Part of a small language model's weights: 12 layers, 7 heads of 64 (1 for keys and values).
MLP neurons of a small language model. Each row is named by its layer, matrix (up: input weights; down: output weights) and neuron, and shows model dimensions 272-335. Each number is 50 + 10 x the weight over its row's rms, rounded and kept within 0 to 99.
After each neuron's rows, "fires on" lists the tokens most often at its 100 highest values on Wikipedia text that the model never trained on.

L6.up241:40 61 12 61 45 44 31 54 35 45 53 58 46 56 40 71 55 52 49 41 51 50 43 41 33 52 47 65 34 53 42 40 54 53 57 45 55 54 55 59 38 59 53 36 39 24 54 40 37 30 44 46 56 39 49 64 53 56 32 60 43 54 53 54
L6.down241:38 66 36 48 48 41 30 57 64 35 58 81 67 51 48 67 53 40 31 70 54 53 49 37 45 49 41 61 61 51 58 59 67 57 54 42 38 61 53 52 32 54 41 49 45 41 59 39 38 33 49 47 56 44 41 46 44 33 65 59 55 55 59 59
fires on: " one", " all", " any", " every", "0", " no"

L7.up78:52 63 40 51 44 47 45 44 40 47 42 45 60 35 40 41 48 45 52 47 66 57 52 55 54 52 60 67 55 31 44 44 57 60 51 36 28 43 40 52 62 55 49 48 56 48 33 44 47 52 42 38 39 58 42 58 67 61 58 55 58 56 40 48
L7.down78:39 53 48 58 48 48 54 37 44 64 48 57 52 50 36 52 38 54 37 43 55 71 49 50 48 59 63 58 39 66 38 46 40 32 56 52 61 56 46 53 52 45 36 69 42 53 46 52 40 65 53 48 57 56 41 67 51 51 55 36 34 39 50 48
fires on: "'", " on", " out", "-", " mid"

L3.up53:43 63 57 64 42 57 61 48 37 35 59 33 54 47 40 41 49 25 37 56 33 37 51 49 30 56 63 49 51 58 36 39 57 35 49 37 46 59 41 30 46 61 78 62 44 60 10 41 49 51 39 46 36 51 57 59 62 50 45 45 51 53 51 45
L3.down53:47 53 43 57 62 51 55 52 45 37 44 53 54 53 51 62 45 75 54 57 42 27 37 53 71 43 48 43 43 54 71 43 44 49 41 64 42 56 62 41 40 56 66 43 59 53 50 50 44 58 54 53 51 50 79 55 39 50 43 56 51 52 41 58
fires on: "|", "/", "====", "===", " ===", "che"

L3.up666:56 46 49 45 46 37 38 47 56 37 53 26 50 55 47 50 67 44 46 49 23 37 42 58 54 66 53 51 57 41 38 57 44 42 38 40 25 27 43 50 54 49 44 60 40 52 43 45 76 43 55 68 52 54 60 53 56 55 39 38 49 36 54 36
L3.down666:47 60 40 68 58 56 42 63 43 59 53 52 38 41 52 62 41 57 62 56 30 69 61 31 49 39 49 64 44 47 51 48 40 57 52 62 53 45 34 42 27 44 42 38 53 46 61 46 56 46 47 48 48 46 49 48 41 41 34 46 59 56 54 55
fires on: "0", " ", " Br", "9", " Some"

L4.up477:44 55 37 50 48 50 57 62 45 45 45 69 42 48 25 48 39 44 66 44 55 56 61 64 59 29 51 55 35 37 57 64 42 56 45 47 47 68 54 30 60 45 62 50 47 45 43 48 43 40 61 53 58 50 56 41 63 46 52 45 51 64 30 43
L4.down477:56 56 45 50 46 47 36 54 40 49 41 53 18 45 35 56 34 42 43 67 45 29 62 58 44 69 45 47 56 45 60 53 40 44 53 47 36 36 70 55 48 36 62 38 61 53 42 53 67 52 56 69 51 47 56 52 76 56 58 53 43 44 44 40
fires on: "ip", "y", " sup", "or", "op"

L4.up828:43 51 68 49 59 36 49 44 49 36 48 68 40 48 34 44 37 55 32 62 73 65 50 46 58 50 40 33 51 56 53 45 64 46 41 42 53 56 51 56 47 39 38 57 62 44 61 25 46 53 43 49 18 34 65 53 38 50 49 60 45 62 35 45
L4.down828:43 51 40 66 76 51 29 70 59 39 39 55 48 38 43 41 52 52 37 53 54 47 56 63 49 55 31 42 67 64 62 67 29 61 46 55 65 52 36 50 53 41 47 61 51 63 28 49 34 50 50 63 39 56 61 56 50 52 56 47 42 38 43 37
fires on: "-", "'", " to", "ip", "ad", "j"

L4.up735:50 50 51 57 36 35 64 65 45 45 44 41 43 42 45 47 56 46 47 55 42 45 47 48 62 49 55 61 44 62 36 38 54 53 43 49 42 34 56 61 34 37 47 58 44 51 37 42 49 42 55 38 44 33 60 44 57 44 23 54 41 42 51 41
L4.down735:59 50 33 54 64 57 51 48 25 43 60 50 63 75 54 57 53 58 46 49 46 54 50 56 42 31 64 53 52 48 48 53 45 57 36 68 46 52 48 36 57 65 58 55 55 52 56 60 59 54 53 37 49 48 74 59 50 48 62 57 51 54 43 50
fires on: " con", " cont", "|", "if", "/"

L9.up299:32 48 43 53 64 44 61 60 39 41 41 52 37 49 49 61 43 41 33 71 48 64 42 60 44 62 56 67 51 56 51 35 48 46 55 46 43 37 53 52 53 58 48 43 39 38 44 39 62 46 46 29 43 52 42 70 73 50 52 35 65 63 42 55
L9.down299:40 45 37 67 34 57 52 56 64 49 36 49 59 64 66 78 47 50 55 48 46 45 64 47 61 42 40 44 66 56 54 49 48 48 56 75 48 62 52 46 61 39 58 47 52 64 49 30 53 50 52 41 40 59 44 55 49 46 50 62 44 72 66 37
fires on: "0", ",", " became", " more", "5", " mm"

L6.up137:32 50 62 54 59 39 39 59 40 49 78 39 29 53 38 46 63 66 58 39 54 74 58 59 43 32 47 65 60 42 66 55 46 49 43 36 35 45 33 27 33 55 59 67 42 53 50 35 51 63 57 36 40 68 40 62 62 53 59 50 46 51 60 41
L6.down137:41 47 44 58 51 36 61 36 44 65 51 49 51 45 48 46 40 69 37 59 43 56 23 70 53 47 33 42 50 50 51 60 53 37 50 47 53 55 50 56 40 40 37 40 60 57 44 58 47 55 51 68 62 33 68 54 60 49 48 47 38 52 61 48
fires on: " M", "'", "i", "in", "h"

L3.up801:47 48 45 55 45 38 60 51 38 39 48 57 36 54 39 63 49 39 48 49 49 52 48 44 38 75 66 55 41 57 42 34 48 50 46 68 58 55 58 54 50 47 56 45 21 49 52 32 63 48 39 42 60 41 44 46 51 65 49 64 46 59 39 44
L3.down801:53 47 39 70 64 56 55 46 68 45 53 39 67 49 43 55 45 52 52 54 47 52 57 54 32 33 49 32 60 43 60 51 70 75 58 55 53 53 53 35 36 41 44 51 36 62 60 52 44 40 46 39 52 56 47 48 53 64 59 42 42 69 50 50
fires on: "0", "as", "os"

L4.up854:40 43 46 52 53 44 52 61 64 43 48 53 47 49 38 53 49 48 53 46 43 51 43 34 50 72 59 53 45 50 51 34 55 44 37 59 60 63 45 41 44 28 58 54 36 36 30 47 68 55 49 44 65 29 53 70 51 66 67 39 49 45 42 48
L4.down854:43 45 51 44 53 59 44 56 45 29 39 49 56 32 56 61 50 52 34 40 46 31 44 28 58 56 50 50 51 61 46 54 58 58 53 47 28 52 50 67 36 46 67 57 38 38 59 49 17 47 64 41 56 53 67 60 64 40 51 49 37 62 77 51
fires on: "1", "0", "9", "8", "5"

L9.up18:37 33 54 57 69 45 61 48 42 44 66 51 56 54 34 54 76 45 36 77 47 47 53 51 58 39 47 51 41 65 37 31 53 63 34 54 38 53 65 62 52 63 63 50 55 54 50 38 43 44 68 27 57 59 52 48 73 36 60 62 70 36 44 49
L9.down18:30 54 49 40 48 57 31 51 40 48 50 53 53 60 49 39 60 38 60 38 48 43 59 65 46 43 49 51 61 46 44 45 59 55 52 52 36 55 58 44 48 49 38 46 53 56 59 68 57 48 55 49 60 37 52 45 40 46 48 51 35 44 32 49
fires on: " D", " Sch", " St", " Sc", " B", "k"

L7.up773:63 53 42 50 50 53 49 57 51 35 67 68 56 56 55 52 40 51 69 41 42 48 76 42 43 35 35 52 53 47 50 48 49 48 47 68 38 47 34 46 41 50 45 47 56 47 49 40 43 44 70 58 51 62 70 50 51 47 53 42 50 40 31 47
L7.down773:32 44 54 35 53 53 49 43 46 49 62 45 50 45 39 49 51 40 43 46 44 44 58 50 46 66 52 61 48 45 49 42 59 70 51 47 44 61 60 49 47 50 65 46 32 48 43 46 60 44 56 49 58 58 44 53 55 40 35 60 43 46 40 47
fires on: " of", "ist", "ar", " sup", "or", "'"

L3.up381:45 56 43 69 40 57 43 49 52 54 41 33 38 54 35 50 47 55 57 53 33 54 46 54 54 73 58 53 30 69 46 32 41 56 45 71 50 58 37 50 42 42 56 58 25 43 49 40 49 62 50 32 47 61 46 65 46 64 46 52 44 73 31 30
L3.down381:34 22 40 42 36 50 42 46 45 51 44 16 61 48 49 55 32 44 39 66 44 47 65 46 62 59 55 62 66 53 54 53 52 67 36 48 54 42 59 55 48 57 48 47 31 63 49 40 39 55 32 35 48 27 51 50 57 51 56 47 50 45 41 48
fires on: " C", "h", "0", "ru", "c"

L7.up504:36 60 53 57 49 35 44 50 25 31 51 57 35 43 20 59 54 53 49 38 50 61 58 41 53 60 58 51 55 46 48 49 56 40 39 42 58 53 25 37 46 28 34 43 48 58 75 37 42 45 62 52 41 48 71 72 42 54 74 58 65 54 46 31
L7.down504:51 51 50 46 56 41 42 39 64 72 46 48 47 39 56 39 41 61 42 60 42 65 54 61 51 40 48 58 49 58 47 48 50 41 56 57 51 44 44 58 68 49 54 69 51 51 37 48 54 51 24 49 63 44 61 33 48 42 42 43 51 39 63 65
fires on: "'", " Z"

L3.up408:52 44 50 60 33 47 42 53 55 40 55 31 66 39 48 39 43 58 70 56 36 40 40 46 40 68 46 51 39 71 44 65 53 58 46 29 44 58 53 37 42 52 52 58 33 74 46 50 59 55 65 48 58 54 55 43 62 57 41 52 51 65 48 41
L3.down408:61 50 51 57 41 42 64 58 42 39 51 39 42 52 49 53 57 51 63 48 50 47 62 53 64 35 53 44 52 41 60 62 50 58 63 43 57 50 53 48 49 43 48 34 43 41 57 55 33 35 41 48 53 64 59 38 61 50 39 64 41 58 48 52
fires on: "0", "9", "8", "7", "2", "en"

L6.up360:27 59 37 54 47 61 50 49 40 31 63 56 59 65 44 45 54 60 52 39 70 43 69 64 41 42 47 42 52 42 53 48 60 49 47 44 52 44 59 38 44 30 40 44 47 54 55 46 52 15 66 48 46 39 54 54 53 56 47 64 57 46 39 23
L6.down360:67 60 49 49 74 52 36 57 40 50 36 53 47 29 43 49 41 47 41 47 55 57 47 48 54 33 63 45 56 68 41 37 46 46 61 59 67 48 38 54 51 52 62 49 51 42 38 55 42 49 40 39 65 58 40 45 50 46 49 51 47 41 55 51
fires on: "\"", "2", " Sh", ")", "'", "\n"

L3.up585:28 47 43 38 51 47 19 50 65 30 53 60 60 55 39 51 53 59 57 42 51 54 47 45 55 57 50 62 50 51 48 46 60 49 43 50 35 46 68 42 67 48 42 46 45 61 34 56 41 73 50 52 35 50 56 63 30 45 71 54 50 60 46 50
L3.down585:46 45 62 40 77 47 59 52 58 44 53 53 53 51 37 37 48 42 59 45 34 56 55 66 54 53 51 36 50 45 53 57 46 44 47 51 46 60 63 63 57 42 45 51 46 48 41 58 55 48 35 42 65 58 71 53 54 34 41 47 54 50 58 51
fires on: " of", " a", "a", "=", "'", " Am"

L3.up500:53 63 46 54 53 55 41 58 40 44 80 46 34 69 26 52 48 41 38 43 36 70 37 41 45 60 47 61 54 30 44 54 43 56 69 40 54 52 55 59 37 62 43 57 32 50 41 48 57 55 41 52 53 55 35 64 58 42 53 45 46 58 53 54
L3.down500:44 65 47 45 51 52 49 50 42 44 58 44 45 49 36 45 61 67 42 45 46 43 33 42 51 42 31 49 51 39 39 36 48 59 59 60 52 40 46 49 65 58 51 67 55 64 56 49 52 53 62 53 51 41 35 60 49 52 61 49 47 30 43 57
fires on: " that", "h", ":", " to", "m"

L7.up348:42 50 50 47 43 63 23 64 41 49 77 45 61 60 45 48 54 56 60 37 49 50 53 61 45 42 38 58 52 37 46 52 43 58 62 62 53 56 67 53 53 27 51 45 43 62 48 59 60 45 46 48 36 45 50 45 59 49 52 49 62 74 31 49
L7.down348:56 43 66 59 57 41 47 40 50 51 52 50 56 59 59 45 48 62 49 50 45 57 48 69 59 57 50 52 31 57 67 44 40 58 34 32 57 52 55 37 53 37 58 40 48 68 59 75 42 38 49 46 68 53 46 48 56 44 54 51 52 68 41 68
fires on: " in", " A", " a", " of", "2", " I"

L7.up2:57 58 51 64 44 33 23 51 40 32 68 41 45 65 41 57 54 23 47 66 60 37 36 64 52 63 52 70 55 43 50 49 61 46 57 58 53 61 57 47 44 59 47 50 60 45 58 56 46 62 37 42 61 50 39 50 47 57 53 62 52 57 44 54
L7.down2:37 46 54 50 42 48 60 39 45 51 47 52 56 67 40 48 59 45 66 71 42 44 43 51 58 58 63 24 57 43 41 71 52 68 30 31 58 46 51 49 56 37 54 67 34 51 75 34 59 37 56 47 48 51 41 55 70 42 62 50 48 33 36 56
fires on: ":", "2", "j", "m", "am"